config = dict(
    n_layer=10,
    d_model=160,
    n_head=2,
    n_kv_head=2,
    head_dim=64,
    d_mlp=640,
    vocab_size=8192,
    activation='gelu',
    norm='layernorm',
    norm_place='pre',
    norm_eps=1e-05,
    positions='rope',
    rope_base=100000.0,
    rope_fraction=0.25,
    qk_norm=False,
    attn_scale=0.125,
    bias='all',
    tie_embeddings=False,
    parallel_block=False,
    init='normal',
    init_std_qkv=0.0579,
    init_std_o=0.013,
    init_std_up=0.0579,
    init_std_down=0.013,
    optimizer='muon_variant',
    lr=0.00735,
    lr_mult_down=1.5,
    beta1=0.93,
    lr_head=0.0228,
    warmup_steps=200,
    schedule='wsd',
    decay_fraction=0.681,
    decay_shape='linear',
    final_lr_fraction=0.1,
    batch_tokens=16384,
    seq_len=384,
    doc_mask=True,
    train_tokens=87010000,
    steps=5311,
    dataset='wikipedia_en',
)
MLP neurons of a small language model. Each row is named by its layer, matrix (up: input weights) and neuron, and shows model dimensions 80-143. Each number is 200 + 30 x the weight over its row's rms, rounded and kept within 0 to 999.
After each neuron's rows, "fires on" lists the tokens most often at its 100 highest values on Wikipedia text that the model never trained on.

L4.up389,185,217,170,219,245,224,173,216,207,187,238,211,197,242,237,236,258,285,186,189,254,197,181,251,211,249,178,201,162,186,180,155,202,200,165,205,153,188,214,177,224,172,216,153,235,245,174,215,208,171,199,182,228,171,207,207,201,203,220,188,205,251,207,213
fires on: "on", "er", "im", "mb", "re", "n"

L4.up571,201,220,198,160,159,191,193,189,143,177,234,231,172,215,162,198,236,216,183,208,208,226,176,176,208,194,202,223,215,193,204,212,256,191,240,204,180,215,220,211,152,180,157,226,154,162,170,159,148,165,241,260,260,192,203,247,213,175,176,170,216,213,142,206
fires on: " to", "ly", "al", "ed", " of", "d"

L4.up338,210,188,181,206,192,151,199,207,177,192,198,184,139,198,172,195,187,128,183,200,222,248,186,203,196,243,194,172,207,179,246,191,238,221,184,207,247,214,197,196,166,186,204,252,197,203,185,183,186,147,227,170,207,244,157,182,230,170,152,177,213,223,188,201
fires on: ",", " and", " while", "ce"

L2.up543,184,216,240,175,210,169,224,179,183,179,249,207,261,193,205,229,175,174,152,216,136,207,223,248,208,216,234,187,187,207,226,190,170,234,218,166,185,199,198,206,195,197,180,195,171,148,172,220,265,203,210,166,187,193,206,229,165,208,227,243,223,158,216,182
fires on: "."

L7.up113,200,253,202,193,196,261,212,135,181,190,182,219,249,229,150,199,178,213,186,273,253,189,230,230,171,227,167,148,186,146,151,199,236,233,207,250,212,199,238,175,184,215,190,177,194,207,236,212,203,213,188,253,217,140,229,202,207,217,203,213,200,176,201,176
fires on: " ", " such", " a", " only"

L7.up127,172,240,195,221,214,229,193,173,193,233,290,235,144,236,207,204,229,221,169,182,252,158,181,203,156,181,178,255,201,215,179,180,167,236,253,294,229,249,178,119,134,210,170,254,187,158,241,211,224,228,232,206,194,208,197,184,234,192,225,172,185,199,213,214
fires on: " ", "8", "-", "s", "d", "th"

L2.up167,193,178,199,178,255,203,166,218,220,215,234,184,145,171,217,246,161,155,231,261,205,241,193,210,165,218,236,235,187,201,203,142,193,222,203,181,231,203,214,189,206,214,127,195,230,205,229,199,206,252,154,204,219,224,189,165,224,196,212,151,241,175,212,172
fires on: "/", "-", " |", " (", "("

L4.up135,176,234,196,228,250,172,287,210,238,154,220,158,215,191,165,199,222,230,155,265,142,246,189,166,192,187,237,208,203,175,191,224,245,206,156,195,237,210,200,193,165,192,204,156,214,182,207,178,155,242,191,182,221,208,160,239,226,205,226,238,188,188,198,196
fires on: " The", " New", " of", " In", " Over", " Good"

L7.up499,197,214,133,207,205,192,193,196,188,165,192,178,179,139,124,210,174,207,131,197,188,191,212,177,170,220,204,223,214,229,177,151,125,136,180,178,214,191,194,172,186,205,195,243,151,227,181,261,193,133,160,185,220,187,194,198,225,186,245,193,224,180,169,190
fires on: "7", "8", "9", "e", "4", "3"

L7.up364,136,243,210,213,192,196,190,201,212,238,199,201,216,198,209,224,197,222,199,213,174,185,218,208,181,215,180,210,114,240,169,169,224,254,208,173,187,190,149,249,244,190,198,188,224,187,197,148,168,188,198,214,172,209,142,205,161,212,196,179,148,235,203,196
fires on: ".", " |", "==", ","

L4.up59,154,157,204,228,212,200,239,196,236,207,198,208,226,194,146,185,195,130,227,207,219,192,211,187,194,201,225,229,162,195,181,191,222,180,194,258,241,184,100,211,200,226,212,216,214,102,188,205,211,186,181,234,227,194,152,243,219,214,216,227,192,153,207,223
fires on: " of", ":", "'", "-", " Website"

L2.up475,168,180,179,249,210,187,252,186,236,171,297,214,184,185,223,192,234,143,203,245,175,193,226,193,226,184,191,221,216,151,201,246,206,244,213,212,224,229,199,223,186,240,215,211,165,103,233,166,199,205,181,202,170,248,220,181,208,186,198,190,221,191,191,181
fires on: "s", " of", " Succeed", " Preced", ":", " Bronze"

L2.up176,202,207,217,156,214,220,216,250,175,160,177,193,181,216,214,151,183,210,125,187,229,211,153,189,251,172,205,152,212,164,206,218,191,202,181,234,180,227,210,186,199,122,168,206,233,164,246,194,189,180,208,190,181,185,223,220,210,246,184,169,213,185,211,189
fires on: " ", "-", "\n"

L4.up438,187,206,178,191,205,198,197,242,223,227,175,183,170,198,206,225,291,219,231,184,239,192,219,225,221,201,201,195,191,176,124,179,177,170,233,224,199,180,207,139,193,156,185,251,204,197,168,208,195,214,203,199,189,257,134,240,207,210,219,190,181,203,146,211
fires on: " (", " Ro", "g"

L4.up94,174,235,191,188,153,189,183,186,201,208,199,204,208,198,168,230,216,199,180,207,210,279,218,162,217,166,217,169,181,223,156,185,230,215,192,230,192,221,198,222,189,214,205,210,204,178,175,222,183,198,292,223,171,199,152,253,157,206,184,188,176,157,129,205
fires on: " de", "d", "ac", "de", "al", "cu"

L7.up164,209,191,175,166,231,195,182,167,208,222,217,140,201,227,250,163,189,167,162,177,139,173,185,241,162,217,200,206,233,195,232,213,217,244,227,207,260,202,245,221,197,135,206,152,200,169,226,261,229,206,179,176,191,215,178,154,174,203,181,247,203,268,192,140
fires on: ".", " the"

L2.up5,192,166,248,176,237,200,239,235,168,196,216,162,264,207,175,203,221,172,240,191,137,187,228,242,173,196,185,198,175,208,227,199,189,222,222,198,221,197,187,216,166,178,189,200,201,179,202,245,208,188,157,194,183,157,216,237,144,214,176,227,186,198,162,251
fires on: "."

L4.up155,191,190,189,215,213,238,196,192,222,215,253,208,224,188,223,172,238,169,240,182,230,188,183,194,198,212,172,174,168,194,154,234,220,205,165,239,203,227,145,189,205,161,219,179,177,171,258,152,210,184,176,173,195,168,188,203,206,253,167,182,201,220,214,178
fires on: "al", "ian", "ne", ",", "se", "ency"

L7.up422,206,138,204,200,182,198,186,175,166,181,206,199,147,171,223,200,186,261,186,260,287,180,181,248,162,247,254,227,152,205,208,231,171,234,139,192,234,190,142,130,224,161,211,221,211,173,207,211,219,144,224,213,183,192,171,229,188,173,135,139,200,252,193,169
fires on: ",", "0", " the"

L2.up255,199,213,207,223,257,218,189,143,243,205,222,230,169,173,210,188,213,213,193,179,188,230,236,225,244,233,167,211,158,117,206,256,185,231,208,212,189,224,221,185,189,215,200,221,262,189,216,207,249,157,191,186,194,145,176,225,176,227,198,146,187,199,198,187
fires on: " ", "="

L7.up582,215,167,212,168,238,175,188,186,183,212,207,212,194,162,244,254,176,141,200,200,189,173,181,209,219,196,221,205,152,171,230,178,174,217,242,235,155,194,202,172,236,227,187,178,129,180,176,211,276,158,198,173,205,198,222,141,197,233,232,203,217,259,165,204
fires on: "s", ".", " released", "ed", " went"

L4.up52,158,200,227,235,224,185,202,223,229,166,213,264,160,161,217,177,189,210,182,188,214,214,149,168,244,178,205,157,240,205,241,193,199,286,201,162,162,234,224,204,197,198,166,195,214,192,196,187,221,189,193,192,200,127,229,204,196,225,207,128,181,184,185,286
fires on: "-", "vo", "ce", "ci", "il", "1"

L7.up238,233,210,195,225,224,177,206,161,234,198,200,185,222,227,179,190,192,226,184,228,203,172,221,194,216,185,183,171,256,207,225,174,214,226,200,154,184,159,189,233,207,133,161,209,281,224,156,201,150,217,178,234,222,209,219,149,194,247,191,153,168,216,153,197
fires on: "\n", " =", " ===", "===", "-"

L7.up51,237,229,230,240,210,137,177,193,200,212,232,185,224,247,144,189,153,212,231,256,195,245,166,216,208,220,273,199,137,215,169,209,202,210,147,231,237,219,199,190,215,212,203,196,270,214,195,237,186,240,160,225,206,178,225,223,168,167,168,209,213,163,211,163
fires on: " and", ",", " ", "-"

L4.up481,172,172,180,211,169,229,185,84,228,211,192,225,204,163,180,213,178,211,209,193,231,164,205,168,168,157,235,182,200,200,158,232,230,216,163,236,242,218,205,193,227,210,199,222,153,137,176,194,181,173,187,186,179,234,110,228,156,184,134,199,236,211,187,213
fires on: "al", " other", " certain", " original", " of"

L4.up105,225,174,177,182,204,223,223,232,169,197,179,213,204,189,191,198,238,166,248,177,247,210,246,206,199,274,184,247,213,216,145,143,234,163,188,222,195,154,175,236,191,176,188,205,224,202,209,196,186,160,201,211,189,172,240,221,266,191,172,160,206,250,237,203
fires on: "4", "8", "-", "1", "ly", "6"

L4.up632,152,205,166,208,181,228,212,193,194,183,182,204,192,230,122,182,230,219,205,190,176,179,219,166,217,169,219,213,215,196,161,210,203,180,225,177,271,197,180,192,209,138,213,175,174,201,222,208,188,183,181,168,228,181,203,153,178,195,202,209,227,193,241,252
fires on: "e", "t", "d", "n", "f", "al"

L4.up318,216,235,172,208,178,214,201,182,192,293,165,227,188,199,237,234,190,174,183,214,219,197,187,175,208,254,222,189,176,240,232,223,281,216,251,235,211,173,216,200,210,201,256,168,211,211,198,215,177,201,202,207,248,193,125,253,211,252,188,188,168,194,223,178
fires on: ".", ":", ","

L7.up65,190,210,218,237,200,243,179,200,169,183,238,208,207,179,195,236,259,148,86,220,140,271,222,183,208,188,207,249,239,193,215,140,209,162,184,224,195,169,199,188,163,161,134,228,191,196,152,213,167,216,169,230,176,185,228,138,191,199,208,189,184,173,213,213
fires on: "-", " by", " ", "–", "st"

L4.up9,159,171,207,148,137,170,189,214,219,240,201,230,155,201,239,216,203,225,211,225,180,202,206,212,233,191,170,184,193,237,218,163,180,203,223,175,185,197,204,200,154,170,220,193,169,136,241,209,190,210,196,196,242,211,204,228,200,214,85,176,244,298,194,191
fires on: " but", ",", ".", " that", " Although"

L4.up488,175,212,214,228,194,219,227,226,213,199,245,229,187,251,137,197,207,192,177,255,180,153,232,153,207,252,222,211,225,138,194,170,208,246,170,221,226,242,187,204,210,153,224,166,215,169,186,178,248,211,193,213,186,199,209,160,248,273,180,237,221,161,225,198
fires on: "-", "d", "|", "t"

L4.up627,248,238,187,203,197,193,215,150,215,194,232,209,179,229,182,167,202,191,140,291,177,192,238,204,232,180,181,222,196,227,176,170,218,195,237,189,198,195,188,212,217,160,219,250,281,172,152,180,167,203,178,252,184,196,213,194,183,159,227,185,207,217,196,251
fires on: " of", "e", "r", "u", "ar", "un"

L2.up173,253,195,210,168,202,170,173,239,252,245,200,186,240,207,204,198,229,168,160,219,230,232,186,173,311,196,163,203,231,194,176,134,184,184,238,192,212,188,212,164,167,145,170,191,244,174,223,169,174,165,283,210,205,168,240,239,183,195,162,222,184,238,195,223
fires on: " ", " in", ":", ",", " Bir", "OR"

L4.up401,180,238,179,159,200,213,221,141,197,233,197,180,258,194,223,220,215,152,170,199,170,198,157,211,202,196,250,147,170,200,197,204,166,215,221,212,168,244,177,176,193,200,193,172,187,206,220,216,210,240,231,206,176,123,183,235,201,179,188,193,223,221,159,248
fires on: "."

L7.up544,212,227,174,230,144,174,177,227,197,198,176,240,156,171,210,179,265,143,196,180,227,186,167,181,180,181,243,197,191,209,127,207,202,233,210,254,227,190,213,189,215,221,150,220,225,226,164,210,234,194,180,202,174,223,174,167,227,234,227,188,157,214,172,260
fires on: " (", "s", " A", " a", "R"

L4.up442,171,179,189,154,205,159,191,215,174,182,249,226,181,183,206,188,165,196,189,207,201,250,200,182,246,243,255,173,227,216,190,232,213,229,202,161,227,232,170,190,202,249,196,217,181,207,175,215,223,201,185,180,197,193,196,201,223,167,191,193,120,226,132,169
fires on: ",", " /", " (", " when", ")"

L7.up330,175,192,208,192,221,133,246,224,207,209,160,233,158,246,197,172,179,163,211,184,197,241,177,237,168,241,208,205,162,223,277,181,211,190,185,263,178,222,223,179,156,197,202,191,203,182,121,256,233,175,189,187,166,167,213,198,198,200,176,219,188,205,234,199
fires on: " ", "t", "\n", "na", "ob", " politician"

L4.up136,233,188,204,196,222,210,208,183,156,231,213,222,207,198,234,230,214,197,174,151,250,252,204,241,262,188,187,232,165,195,182,188,143,231,112,266,176,139,136,242,170,145,144,228,230,99,198,251,198,218,210,256,216,169,170,185,195,206,150,153,200,164,219,213
fires on: ",", "-", ":", " or", " to"

L7.up348,236,175,220,209,263,142,236,185,183,188,196,157,217,217,164,179,176,243,228,196,188,194,223,224,196,258,237,178,189,180,179,193,202,197,184,157,244,215,170,136,186,221,173,200,151,193,209,252,160,196,150,120,177,210,196,192,203,223,185,168,241,173,174,156
fires on: " ", "0", " G", "-", "c"

L7.up285,220,199,216,209,241,212,204,165,177,201,195,210,219,250,212,182,208,150,177,203,172,195,176,188,179,276,166,222,186,146,232,248,293,224,184,207,194,203,256,175,174,208,185,245,210,197,183,189,180,189,160,213,199,179,196,190,179,222,180,230,196,210,217,177
fires on: " ", "-"

L4.up180,169,197,191,203,249,270,193,161,197,252,236,202,196,205,216,224,219,174,216,190,245,227,187,226,226,230,234,227,217,184,138,252,192,176,117,207,205,187,198,192,213,169,227,191,183,188,194,154,227,190,177,173,298,210,203,173,211,217,176,262,229,266,169,227
fires on: "s", "es", "ency"

L2.up386,173,212,190,220,204,177,200,239,267,221,179,243,214,196,214,199,180,218,198,197,213,202,186,234,243,205,179,183,183,234,156,180,166,249,196,199,209,136,162,238,203,214,199,191,253,252,140,222,191,213,176,220,196,185,217,253,219,214,212,207,172,236,207,212
fires on: "\n", ".", "ur", " footballer", "-"

L7.up374,203,212,156,196,158,180,173,189,179,185,202,256,169,182,132,204,178,208,131,164,226,177,173,182,215,208,211,184,215,221,203,124,208,245,236,193,208,185,180,195,196,164,226,229,233,204,206,232,164,151,191,180,190,136,217,210,179,209,209,243,198,234,212,193
fires on: "7", "8", "0"

L2.up626,232,173,200,263,244,165,207,163,201,172,148,189,156,199,272,229,243,202,253,200,247,164,175,234,142,160,212,223,195,181,216,188,202,239,163,193,217,177,190,169,119,128,162,212,175,180,176,219,178,205,145,187,215,235,136,206,204,182,222,206,198,215,238,210
fires on: " a", " of", "===", " some", "==", " ("

L2.up428,190,170,194,230,237,214,251,169,204,219,213,194,224,206,228,193,216,214,178,163,253,156,219,169,194,179,260,195,226,216,185,223,159,149,175,274,197,207,202,216,206,156,258,221,196,207,188,209,190,205,166,193,279,168,180,204,224,193,165,174,218,191,216,194
fires on: "s", " of", "ations", "other", " cases", " ="

L4.up101,145,272,192,270,183,160,160,179,173,210,190,176,162,197,179,191,245,153,206,176,195,210,191,213,230,189,181,158,183,210,201,175,221,203,233,261,236,176,186,248,219,197,197,166,211,174,255,221,203,175,217,135,172,165,199,207,179,179,157,153,199,172,224,242
fires on: "ing", "ed", " for", "ary", " role"

L7.up172,197,210,206,186,170,218,161,211,195,165,192,206,214,216,201,210,200,177,182,179,209,161,211,229,162,167,150,248,174,230,202,140,193,179,213,229,160,198,230,167,178,161,115,248,214,174,169,229,209,210,165,227,177,167,201,189,215,176,177,192,177,202,226,214
fires on: "-", "\n", "9", ".", " |", "8"

L7.up590,233,212,183,247,197,201,182,172,195,217,228,252,203,255,217,153,163,219,181,219,205,173,211,207,155,222,221,178,170,222,201,179,218,223,179,165,209,171,187,198,163,152,180,206,195,171,181,230,131,147,205,244,210,207,167,240,160,206,192,219,170,186,216,142
fires on: "5", "8", "4", " the", "0"

L4.up48,168,138,199,165,173,144,188,217,204,222,231,192,199,217,236,201,199,201,263,222,268,217,220,219,169,198,171,199,175,243,201,151,201,186,210,126,171,175,220,162,174,164,156,227,214,196,196,220,204,146,226,207,171,219,195,226,176,226,165,159,271,220,233,186
fires on: " and", " but", ",", " as", "."

L4.up174,190,158,185,225,200,187,215,187,133,189,138,162,165,192,183,212,147,200,202,215,196,217,187,191,236,198,172,162,237,196,227,211,237,193,221,230,189,206,263,261,228,223,248,140,201,215,203,218,177,193,209,193,199,167,117,199,194,210,166,196,172,191,204,184
fires on: " of", " for", " in", " required", "ing"

L7.up218,230,184,175,226,158,181,172,185,193,212,199,200,210,175,224,218,195,234,208,214,160,208,156,195,269,212,238,190,176,188,176,211,233,228,242,172,200,144,188,237,231,228,227,223,199,220,158,247,246,161,180,191,206,240,170,211,215,202,204,188,187,240,189,183
fires on: ".", ",", " (", "s"

L7.up36,189,194,157,217,273,145,122,166,224,190,226,183,212,174,139,190,187,200,140,199,246,201,187,160,222,176,200,200,214,177,209,173,183,186,190,189,190,233,195,201,209,174,205,214,258,227,229,218,174,184,191,196,226,218,216,269,157,214,173,216,205,165,178,193
fires on: "9", "8", "4", "es", "."

L4.up290,161,246,182,167,202,155,222,196,177,229,223,192,246,172,164,204,238,144,179,184,202,209,244,225,208,176,211,187,192,197,215,228,205,193,218,221,188,238,209,137,190,186,160,250,182,217,232,249,216,200,227,168,161,245,214,235,192,171,172,206,212,163,162,227
fires on: " between", " in", " under", "t", "|---|---|", " against"

L7.up83,174,221,171,187,234,244,286,198,252,212,222,206,157,165,165,193,186,211,160,152,205,156,214,188,165,186,187,277,198,253,153,201,176,239,217,221,171,236,164,204,176,211,184,217,229,208,218,207,221,223,185,239,184,170,219,179,222,212,194,223,247,173,183,161
fires on: "s", ".", " Pos", " Party", " Pld"

L7.up166,172,225,210,203,253,198,204,128,179,263,162,202,211,212,222,216,229,214,139,259,183,203,205,236,212,229,232,197,177,233,217,203,246,195,211,227,223,158,200,174,219,189,234,169,191,241,261,205,189,235,152,205,155,195,191,181,231,253,182,213,175,213,176,126
fires on: ".", "|", "\n"

L4.up361,195,180,212,176,230,244,185,167,163,216,200,193,246,222,171,202,222,262,212,169,195,208,189,223,177,166,151,175,143,183,143,197,253,192,218,185,186,260,192,225,195,202,215,251,158,204,206,190,229,127,177,174,179,160,186,228,216,202,243,201,164,204,199,146
fires on: "d", "ent", ".", "al", "th", "ed"

L7.up429,163,254,198,213,221,199,223,214,194,217,157,190,175,187,201,217,208,174,205,203,207,195,216,159,264,180,251,196,200,185,114,193,188,194,247,202,228,242,164,191,187,223,134,187,134,218,182,180,191,156,192,222,146,168,187,194,239,188,203,217,213,172,144,216
fires on: "s", " c", " ", " S", "\n", " ("

L7.up612,209,166,188,233,180,223,237,216,143,211,198,267,158,184,202,173,165,197,183,191,177,215,189,196,209,235,194,205,172,169,245,165,220,214,136,180,189,186,215,172,234,203,207,194,205,202,174,244,221,205,214,251,182,226,166,247,199,213,190,238,199,145,164,175
fires on: "0", "1", "5", "2", " |"

L7.up301,188,227,199,229,227,185,165,119,184,210,212,234,213,230,177,196,218,218,225,149,213,246,238,217,219,231,216,220,158,146,207,236,218,240,192,202,238,251,235,237,217,258,222,198,254,188,221,235,188,179,231,167,204,222,187,234,264,188,161,179,178,175,167,184
fires on: " |", ",", " "

L4.up287,169,189,203,193,205,152,237,208,187,199,198,233,165,192,204,182,212,179,126,171,211,244,193,173,236,178,236,147,116,189,198,231,216,190,207,241,157,186,233,167,163,168,188,189,242,108,199,156,189,208,227,212,201,226,204,236,186,210,207,183,233,154,193,162
fires on: "\n", "s", " imp", "em", "ab", "uff"

L2.up544,187,191,186,209,237,207,119,205,221,164,168,224,174,163,171,187,202,159,215,193,195,223,236,156,213,177,198,187,181,247,208,184,243,269,161,172,249,173,156,193,229,198,132,180,200,202,125,179,233,194,129,235,205,248,177,178,188,222,199,217,251,211,177,162
fires on: "N", ":", "e", "age"

L7.up224,206,210,221,227,209,220,217,207,194,190,342,170,184,178,175,161,168,176,234,203,181,222,182,178,188,162,219,197,231,113,192,223,212,242,205,171,214,211,166,195,160,270,181,236,205,217,149,177,218,212,193,214,186,160,175,217,193,214,168,271,197,206,171,179
fires on: " of", " &", "s", " album", "shed", ","

L7.up573,164,196,173,231,196,205,179,140,243,215,226,216,208,169,221,237,172,186,222,251,152,216,192,173,209,188,189,182,233,240,238,202,198,244,171,172,177,172,216,239,201,138,198,187,224,209,186,158,227,173,219,165,127,241,184,201,204,229,227,221,245,201,171,133
fires on: "N", ":", " of", ","

L4.up448,174,155,202,207,244,169,169,195,200,188,201,170,180,235,241,224,176,154,126,275,189,258,234,168,203,234,235,259,177,170,223,213,179,195,251,198,198,181,221,199,226,210,195,200,193,199,170,168,190,197,170,176,176,191,158,175,184,173,217,252,151,194,219,202
fires on: "s", "d", "\"", "up"

L4.up608,156,214,235,195,170,174,207,219,216,162,198,170,165,201,196,173,204,149,263,214,214,216,219,199,246,211,280,226,228,248,235,165,215,222,205,208,196,206,204,148,195,194,226,232,186,223,179,264,156,197,226,190,181,264,224,230,180,182,218,221,182,122,176,265
fires on: "t", "d", " under", "f", "ud", "vi"

L7.up629,192,228,213,210,162,179,204,171,195,218,201,198,179,196,201,205,217,152,202,233,208,205,176,187,242,168,237,193,264,206,232,177,183,198,188,170,231,197,165,195,146,238,170,225,229,220,166,175,205,158,210,216,187,195,178,205,220,186,185,176,209,212,204,145
fires on: ",", " of", "-", " and", " in"

L7.up320,253,163,182,197,196,271,183,197,169,179,179,173,199,165,197,145,201,195,229,194,185,178,226,184,186,263,183,173,201,216,197,191,245,215,216,233,213,225,210,219,186,206,204,194,218,155,236,276,162,186,191,284,185,263,188,247,185,240,157,189,241,235,189,189
fires on: "1", "4", "2", "6", "3"

L7.up634,202,223,198,225,270,247,233,218,171,191,216,174,223,213,198,220,186,186,177,167,218,173,194,203,186,184,218,241,228,184,189,236,220,178,207,196,282,226,275,213,181,151,196,227,205,186,239,188,205,240,242,196,187,227,196,217,221,214,181,203,209,207,204,164
fires on: " and", " the", ",", " of"

L4.up501,193,162,229,173,169,188,214,139,237,218,207,170,211,229,172,193,194,191,159,196,176,198,205,206,190,201,196,187,129,221,167,173,194,163,181,182,148,221,172,192,183,164,198,247,198,190,163,172,188,220,149,203,183,251,224,204,195,226,186,148,198,217,207,203
fires on: "6", "7", "5", "e", " of", "/"

L4.up256,201,215,161,225,191,231,231,201,217,210,201,210,192,230,168,171,167,157,209,266,228,192,219,191,230,191,160,264,208,162,210,209,178,224,198,200,160,192,234,226,227,197,208,242,214,225,162,161,191,234,142,157,189,192,175,160,185,177,196,198,164,137,206,202
fires on: "h", "s", "d", "un", "ch", "n"

L4.up536,233,222,225,167,226,193,155,225,177,220,210,192,200,169,236,190,143,129,186,209,168,154,159,164,168,144,183,183,231,148,218,107,188,204,201,212,173,188,218,167,159,193,163,208,173,185,201,191,197,223,261,193,208,166,168,181,202,201,187,182,215,203,212,206
fires on: ".", "ed", "d", "id", "o", "on"

L4.up232,183,128,195,184,247,210,168,222,192,189,267,219,177,232,220,201,233,151,164,253,177,184,224,185,228,167,217,259,199,238,175,112,204,199,204,191,225,218,151,252,170,174,194,191,209,202,206,255,203,161,213,222,210,186,161,223,209,203,235,196,177,195,144,184
fires on: ".", "e", "st", "r", "1", "-"

L4.up611,169,156,214,200,167,169,159,206,189,211,227,193,188,192,210,211,245,206,205,268,209,199,232,234,206,162,231,223,208,213,200,140,263,226,191,141,153,234,165,184,195,239,145,226,198,208,191,233,202,204,151,149,199,236,173,184,212,199,194,155,210,206,269,154
fires on: " (", "to", ":", "\"", "me", "-"

L4.up639,171,192,222,227,216,243,237,205,276,184,227,229,217,165,215,212,266,221,215,157,265,151,125,192,154,190,159,161,188,196,219,164,187,208,186,210,197,254,186,142,211,201,176,160,197,195,209,176,216,191,213,189,153,209,203,216,219,220,210,192,191,251,180,212
fires on: "ed", "n", "er", "on", "2", "day"

L2.up445,207,226,212,197,181,146,203,192,274,187,194,213,170,180,239,149,213,187,214,220,254,208,123,220,253,169,239,241,218,206,245,204,157,217,193,181,172,258,278,192,176,148,233,231,200,227,168,182,153,180,197,199,210,202,172,253,204,221,190,202,243,151,228,185
fires on: "-", "t", "n", "l"

L4.up462,161,159,199,161,191,210,168,212,211,136,185,167,202,262,182,261,189,199,210,188,195,221,222,158,235,204,151,198,162,194,164,215,237,200,169,224,225,279,163,158,195,194,209,238,168,197,201,200,194,147,245,200,205,153,113,138,189,225,133,248,185,232,197,215
fires on: "d", "es", "ed", "ted", "ing"

L2.up201,237,217,239,186,223,156,188,247,213,159,172,167,197,222,129,213,207,249,208,249,235,175,193,250,176,210,206,168,199,201,196,185,167,202,232,172,218,193,168,174,191,183,177,219,213,206,216,206,169,210,231,182,194,250,227,183,228,211,218,207,174,252,175,214
fires on: "==", " =", " ===", ")", "==="

L7.up149,174,199,231,209,186,214,186,128,198,238,220,183,183,237,231,189,226,198,210,198,222,213,126,230,174,204,232,224,174,218,155,164,269,191,184,172,144,207,213,232,216,187,207,185,195,217,201,190,185,192,189,188,167,238,157,186,237,192,210,199,200,236,180,190
fires on: "|", " |", ".", "\n"

L2.up55,209,220,197,174,211,200,266,128,233,252,172,199,220,155,194,144,201,183,199,216,212,223,200,181,206,265,204,207,224,186,177,217,227,183,204,234,237,233,147,200,214,206,202,179,187,200,170,225,214,229,186,106,245,202,176,208,177,200,173,199,241,176,167,182
fires on: " G", " ft", " b", " m", " sp"

L7.up55,128,207,187,219,185,190,229,245,188,211,188,222,202,198,191,189,172,152,193,168,194,198,220,212,228,166,231,239,219,230,241,162,170,264,233,208,197,213,172,212,175,161,181,243,144,149,225,221,172,224,186,202,203,155,226,192,172,132,192,186,200,168,173,208
fires on: ".", "ed", "d", "1", "t", ";"